Weights of a small GPT-style language model, trained from scratch on English Wikipedia: 129M tokens.
MLP neurons of a small language model. Each row is named by its layer, matrix (up: input weights) and neuron, and shows model dimensions 0-127. Each number is 128 + 24 x the weight over its row's rms, rounded and kept within 0 to 255. Numbers have three digits each.
Before each neuron's rows, "fires on" lists the tokens most often at its 100 highest values on Wikipedia text that the model never trained on. A number after a token or word is its count.

fires on: "," 41, "–" 34, " $" 15
L7.up169:127174102147112130108170095154164125126122180125131180138132084112124134140098124168138146128137135115111118131111161155148140126113115132144107128111154157164095147109147156139129077136137136112071127143113123109155117115131143121119153141136129106144082143114128114153131074132169121120123119110101155102124111145159142135107109096147164099114106126124132077104169116132112163154101

fires on: " to" 25, " with" 15, " as" 12, " that" 11, " but" 4
L7.up471:136136133157122131121131136152164104109114109126143147162140125162127116140148164177146177120123100145151088130119146127098151102164096152106136080122170107105140142127107136127145162113142130092102100156140188115124123158132170109106091158093064102114140142122117112114138131129145149135104136111138143130147169137131136130130125123128094115128123120141096186144135126147152127060129

fires on: "-" 34, " |" 25, ";" 16, "," 9, ":" 6
L5.up288:102134151092120160140136122095123111110106112189134125121118108115132078124132102149152173122131150103117151153100165173115103112132163152113104144109119154115126132106133142149128132133110170118121120135084135158097143161103151134134120174136119107113085092130113127108112130158116153121110153162126169113139148086137142145104176133131075131103073101098130106154124151123090100162139

fires on: " e" 22, " he" 9, "as" 9, " He" 6, " A" 5
L6.up318:108129108132127135174150144113166130140139112162185140116117099117129167137098155135139176145153111107099099108127099168134116093141117148133128145169101119135119099114112102129141175126126082075113138104136130133171142117137116112165092137115128143121162146093132115115147135094131150122120144117170169138163109151149157118121153091106123104118105153145148143120126131122128138127139

fires on: "," 39, " |" 16, ")," 15, " as" 6, ";" 5
L6.up314:124146141098126152147178114127086143166109110097119142172120125124130100116166150156109157129110090144128132117092150130133147150142131146078150136109109117124162183127136146115114112133126123117110155153138173166088137122152150131116111135162113087126126137132098083117126113131092130117126114131142134152136150151159116134057141109160106127173151131139155102136107136155143159069089

fires on: "," 29, " dis" 22, "-" 14, " cl" 12, "." 9
L5.up424:102141120157139131118135148135166115129123129114148111126136077083144112147083181186166164156119138129127162115127158127119117131128128133158118121137128149125070161106111119139123090152113124137123161174089131099143136122122129126068169122132125124133128089103118183124140137115186098141160095095094135116098114105159164112119125126134123175132112170108118148147121141172132114110098

fires on: " |" 19, "," 14, "ut" 12, " (" 9, ";" 8
L2.up210:110173114127177138107122160116155105149136139131118112147103111127136130139169151117136159119122152158112118124129108119122146158121064119065153118106165137191149123101108101156169104096108181093103156115128133155105134095140155101174116118151117128157123132134128126132113098118126138122123145151125163156132181130164114157101096140147077176162105084123140133135126113156093137141133

fires on: " |" 48, " of" 27, " Mo" 4
L2.up528:149114132135095149083114138145140108110140104101136101126123143145134108150119134127150130124099086132096161096100115135121080115087165131149163116151116146131155190076133133128128162116138139176143176170112117102124145164129154105123091133123161077131122126123111176141111121147119110087114118132125114140112151155135156116132132112093143086137119072135138071139162111132088167123141

fires on: ":" 21, " p" 9, " 3" 8, "res" 6, "ters" 6
L5.up190:144161125085141159110111158161160130140165128114143138117140123075114156110121114142126189119134123154146177143126161114125110099184150110143122110091124112123162111139116146163158117133117127119134110121077158148134115136112080129111110174128098119133114150134127145093153110125130175166124162138141166156150133139108096120153057129110096121082109089097103171116123130154150133100146

fires on: "E" 36, " E" 21, "ol" 11, "u" 5
L6.up177:140094109125113176140114110115071156124103120154136141163153129105058107133145123148116131157112122154137148150122139138148121094103089094162096115105110160130087143122136127116139143148125138123138118152132137114178136133124110097134105099163158109102160153120122128138133062141160157138125093159123146173131113140149120101113175137146114118166188107158102114123121154116181130111140

fires on: ";" 35, ")" 22, " |" 15, ");" 6
L7.up145:130129162108117118114152135164075133151115125119130099139136129138125092134122065173093097114132105125127140114162068147153163132138109088120113131110093100116190115139153128157147095104154102144162124170122140114115165134128136157055146133149138113083144129093084113167127126157116157117104119148160131125132128124144098146114132128135153140109134124155114133114075115138138154128160

fires on: " /" 34, ";" 12, ":" 5, " about" 4, " ." 4, ")" 4
L5.up34:116151095147109096167166147123147085144105087093168127126129140132167123105128107136122141079109103120114169156135146111150132171126077117161140119136130138146146058127123140196102171115128148143164133157127130162112126127163176123111101111106140124069159162119099149112116131136187118164139110188136126122143101119117096122095135144100161112128127107136154100132102130128124136100127

fires on: "ab" 25, "er" 13, "ut" 11, " Team" 8, "oup" 6, "un" 5
L2.up442:159135121135113130099126114148151129107096120169154113086157114157166073140096136132127170129110105120133151126136147101142127120093098126144185161148088064127145191114085115128136141134102127139175122159112150124120093117148151127148132156152126110114117132095151102088087148119125121093110153134079124117142144117164140133108110153136101137142124126118110114144078143101140147163114

fires on: "\n" 26, "–" 23, "-" 20, "." 10, ":" 4
L2.up757:085150132101124156067148087145110176122132121134142151140103087152155139106076107105143109093117117115047061100174134138152139115116127104088160137122138150123120167099147129098163130125102131155145135107131132143125084150129130172159146131110135136149140100107107111114122122150102127148149119134136149094136142115154101109114108115196141114108101090119079168137082113119109150148135

fires on: "R" 18, "p" 18, " comp" 14, " imp" 6, " represent" 5
L7.up289:184138130156147154120177098111140131122117105126154127094092126117156104117092127136152119145091115143163134140135140117134107116136122120122131096135151144094104141175099113111123126139139087155128118156133122094113126142123123068116141126162151150093120092092133123130131123058126147147169154138124156131105176123173158063142156155071141098139093096164125123124175115141144122094116

fires on: "\n" 39, "–" 17, " |" 12, ";" 8, " and" 6, "18" 4
L2.up678:139141151105124126100136118106118106116139067138134165093138125148136129132128123166155121094144114090174152126134128137099144155130118146121136094110127163116136121150146106157159143115111106137136160159150166087116108122154154149146139119169152117121123099097115166141148102119133083124153077117118086145119123187149138127105089079135159123169091137120129102137118139095117158131147

fires on: "," 42, " He" 30, "–" 6, " he" 6, "He" 4
L5.up663:098125148131100181174131118130123124126129121118150148140086128089128132115117169142093147139122078120127150145098112136116118140122118198124115136090142113135103080124173098136151120105135107115109149162142138151170110136143149148165118113156143072102190129118156142099125142105136086126105145130146123151146138123142129182110143154131104106169152121159123100139086074117109112095160

fires on: " " 42, "am" 7, "ul" 5
L5.up86:090098089108136165115142114168128133081103137127106140109107129137135096147118114101123153157113126080095147149113102151179106147101143122116153121133106121142145122133108111115164099110118167124139166135143109124089130122130133164124105111150147090116195155092112144119087095154170119114114111140172151102170161122136125131167129110127109134103153179095141100141112115147118128153106

fires on: "um" 23, "r" 12, " of" 7, "f" 6, "t" 5, "ony" 5
L2.up224:097127142163139118109121090109106127088139136175148100138119141149117094110135077093157106104142123142120136113138144140089124141103131103116163086168110108152149122111170147120091141096148161131107132151115158089129141107150147100177084153093172132124142130107126147164129099152118107119176124139155104147091158147101123144109129123043144116180140129123126136094140093114127118142129

fires on: " c" 41, " " 28, "," 13, " and" 6, " v" 4
L7.up409:098126106136141140165139081160143124124110177142109114127094113113149160137105120131124163121104112088118158150129118129166124111162179095119094124107126176126091099143140134172163139150137128124112117139122112116112122142136139130125141144149120111177113118161138142123074135108188104091140117135119113098144138149111106099122088150155084103136114149133091127109124118136125156101093

fires on: "," 46, " and" 25, ")," 16, "\"," 5
L5.up525:142152160100124111124132131105133117196133129123154126106123133058092117118115110128119145125129109101089123127070106118140122140101113147065088112104137133139145135120125097138139124061159156150121118151121188101130126146145163111140143120112072099149116176156091101132127146132105151130116107153147092145111152115145142152096164108107145120141134131134108083119132119156094125097150

fires on: ":" 16, " about" 11, "y" 10, "ight" 5, "gen" 5, "ect" 4
L5.up543:080103120117094115113118135128137133149099152095144136149132110124115177156099121116131170085118107132107134171105141159163121128155111135123097143141111142141139118099137142126127183152121082115112148126133125134156133092122131100131099124098087157143152160160080132159148180203167113126115148134084106153147064095133122181135137142138105128093086104155154102094129119109131126128117

fires on: " |" 78, " the" 8, " The" 4
L6.up311:083138115120068166104134143092133106122137100111114119142103134130160145121113169136092140125128113150137131074135176110098145104127115114114136124132132103128101174093101103119108129143153138144155118173124146128079145129133142116154106148131124094129091091143112091174091151145123161151150137166120114089118166151122127132141141112129153146135143103106148137196112107144114114098140

fires on: "–" 44, ":" 12, " de" 9, "L" 8
L5.up558:112150112141129142112115123148159133145100119149142149114119110124168130065099139103144142117130129129123150125137131100195102103145152090118118149128133089123148122099125120121141158136115126093133094090167072108164118109123098123105164136137139114063153144131126103107147140139086148130078107126123123103164104084183115066150082109146121101143131148103151137122150101104170163119122

fires on: " has" 21, " with" 17, "o" 6, "v" 5, "|" 5, " to" 5
L7.up570:129114153120158141122128097125124118142125121157144119157115134150143073120136126174147138162128139128132168127125141083134140136151098125129084107107120176132098113118124108144112131076134110125100080161169140152178093142159167122092112104130091127130123156143143102120125123092116151156138154096137117137143076145107140139137178124095082143105128122126130142152155074127160158109115

fires on: " comp" 23, "p" 13, "P" 10, "V" 7, "v" 7, " V" 7
L6.up337:099135125149147094098170102146152149076082147114130122128101162119119137087105163140098125147130086128134116117110143088146106131105112092097136145135124107101116140160128144119108155103120115155132126151109116139130145138126157168133139159118122164082095142139145107137175154102111139116118164130119122131145133112130184113118147129155137079146114096141100121134163066158145156088103

fires on: " G" 21, " |" 18, "\n" 11, "," 9, " F" 8, ";" 6
L5.up539:124178165115080091166138077083112150112144123124160184149164141155132163116146157097138122126094062098105157117140110111166085153122128139108106092126113111137116158166129116126143160123125127142147154139115098125129119127156142100144149128139133130133136121150110142160132130164130099100131100113127157139133168145124127134098167072102097145146140098127149116115130151076138133104131

fires on: "." 32, "ing" 13, ":" 5, " name" 5, " added" 4
L2.up472:122122141079100140145115130118132149148119133107128119119164158175096172093140155145131093116100097119119169110107112080162126144118116120152136159115160097127064115159117155144085096121100128109073136151138175134135164161087133110172081145102140119114112083103137095165106133153137152124135154155178154117122150103085168096153144096157115119098137123113112094147119128114135116121174

fires on: " Ab" 22, "res" 13, ":" 8, " Am" 8, " Ev" 4
L6.up758:182167083099107056127080142173131147134154078099111150102141129098142113109102130127125098081079112123141171107109114138110174134143085130143164123112151115085100122110112124143140138133113111159159095133141206130118125133151143137134143167151133126151126158152124121118162097154130142143125130131089169128131140153135144114154112114120128127140098133106146121134138138116120123092148

fires on: " |" 51, "," 40, ")," 7
L6.up122:121147126131128144143110120102133133137120095146082120100171129105153154086097184139142174132149117131123113111126113086111136139133162132080112127130138108157138174114076134149103160112130160126147132140089139114134147096119177120108102132120135103139109135093120122123089156132122124109131197137149126135129149135167131136108138088093145092131137112133138127156086082145110166137123

fires on: "or" 18, ":" 11, "l" 9, "es" 7, " as" 7, "." 6
L2.up425:143159100122117158085079152160143173135131139116155141152117164154102122078123148126139121118138103092129152136131110156103132153121142109132123126096120113166135120149120182093124085115134102137135128164090143119108123122130137146146108172111139122093138130091132143102158155126113076099119146100156109145120132099039152170116123131095108141132138131143121102137146086130107125125122

fires on: " is" 21, " was" 13, "==" 10, " mon" 8, " km" 5, " ===" 4
L7.up294:110160120140142114116093134112123121145157157131102118136122154169115130186129101124122132100145119086162159135136149125120116146134140155096109095117072150109133098143127137125122093153129087101103089127080133136133092081129076112116130128102124125174181147148124104139147141119109120117160128142142106133116135092106102149141144126151117110093165166139115136137120130129173146099188

fires on: " (" 46, "." 29, "," 14, "-" 6
L6.up61:114173095122130160153149095148153162177123109138152117118140107140119145123093179121147114122135121133104117105092089154110119162107109115110131119082193090187068106142145163132184139110109113113127111172112158118112124097132121145136124106139109137144109133148106117119066116129162116115186117131123137102130137099173132126110091077177115120123116124144133126125148099133169163128124

fires on: " de" 18, "–" 8, "st" 7, "ir" 7, ":" 6, " Goals" 5
L6.up556:099126155099128172117118088103142119125096093125131153100116092085150085099114096130138143106158132120118100133142116127155172153179112099130140148126139129158098140163106119108167139094114155108124125120134139161117150121142107120105160111149114134142161119157094126097123111115077111164103144088117135131147130125191140118137151148130171097121094118144100108143130141157157194111124

fires on: "qu" 13, "amil" 11, "ro" 9, "–" 8, "ir" 6, "il" 5
L2.up675:158096132123083148116130105090126155122137111131127126110128143115085112134118171084157143085135106115114110128115102120147139131166153077136154132122133142160142104145102096155139105113119124149137148139098143157119119112091175167138158121155114113111165105125130112137151124140074095113131118087162170172132191102150101157097149142162100153088094116157178115142141134108144131104111

fires on: "," 44, ";" 12, " |" 11, "\"," 9, ");" 8
L2.up219:147145168098100143114183146113161152113128111132149123102138143156117127119112127177167126121132147104120102105128135161132159132150118148130117097124126151136107158104123114118162169105116160155122146171098112155083110123106106125151115111139122122113106163124093111117100047115114172120143148123140123135094122125129159127124163120070118150080159112142120129144084138115089121112137

fires on: "." 29, "\n" 19, "-" 17, "urr" 10, "w" 8, "v" 4
L2.up513:140081158118105133106139127082132156066128094141128134121113124116128130143138118107103149125123146129151132121143163099060158106141140139117120146125147162094126108095149127143147101116130139171131146155097148141110133083134156124174105117102143086107113078112151141136092150104154065137107148119153108112101168118131157128109080145135108085103151116114133141133146091188104118129129

fires on: " of" 26, " for" 15, "–" 9, ":" 8, " de" 7, " on" 7
L6.up379:105157151124103159112096128132208126123103104121184129150085122165123103126100125138136113137161136111135119123081128159171109138154126143138077113127168126134121107122159114068142157134140167101145181090109133172138125085163131152134098103130109102120120133126115126141081123118115090154098109123134165150124151105158130099142129130123113102108132099131151161151118116093144109107130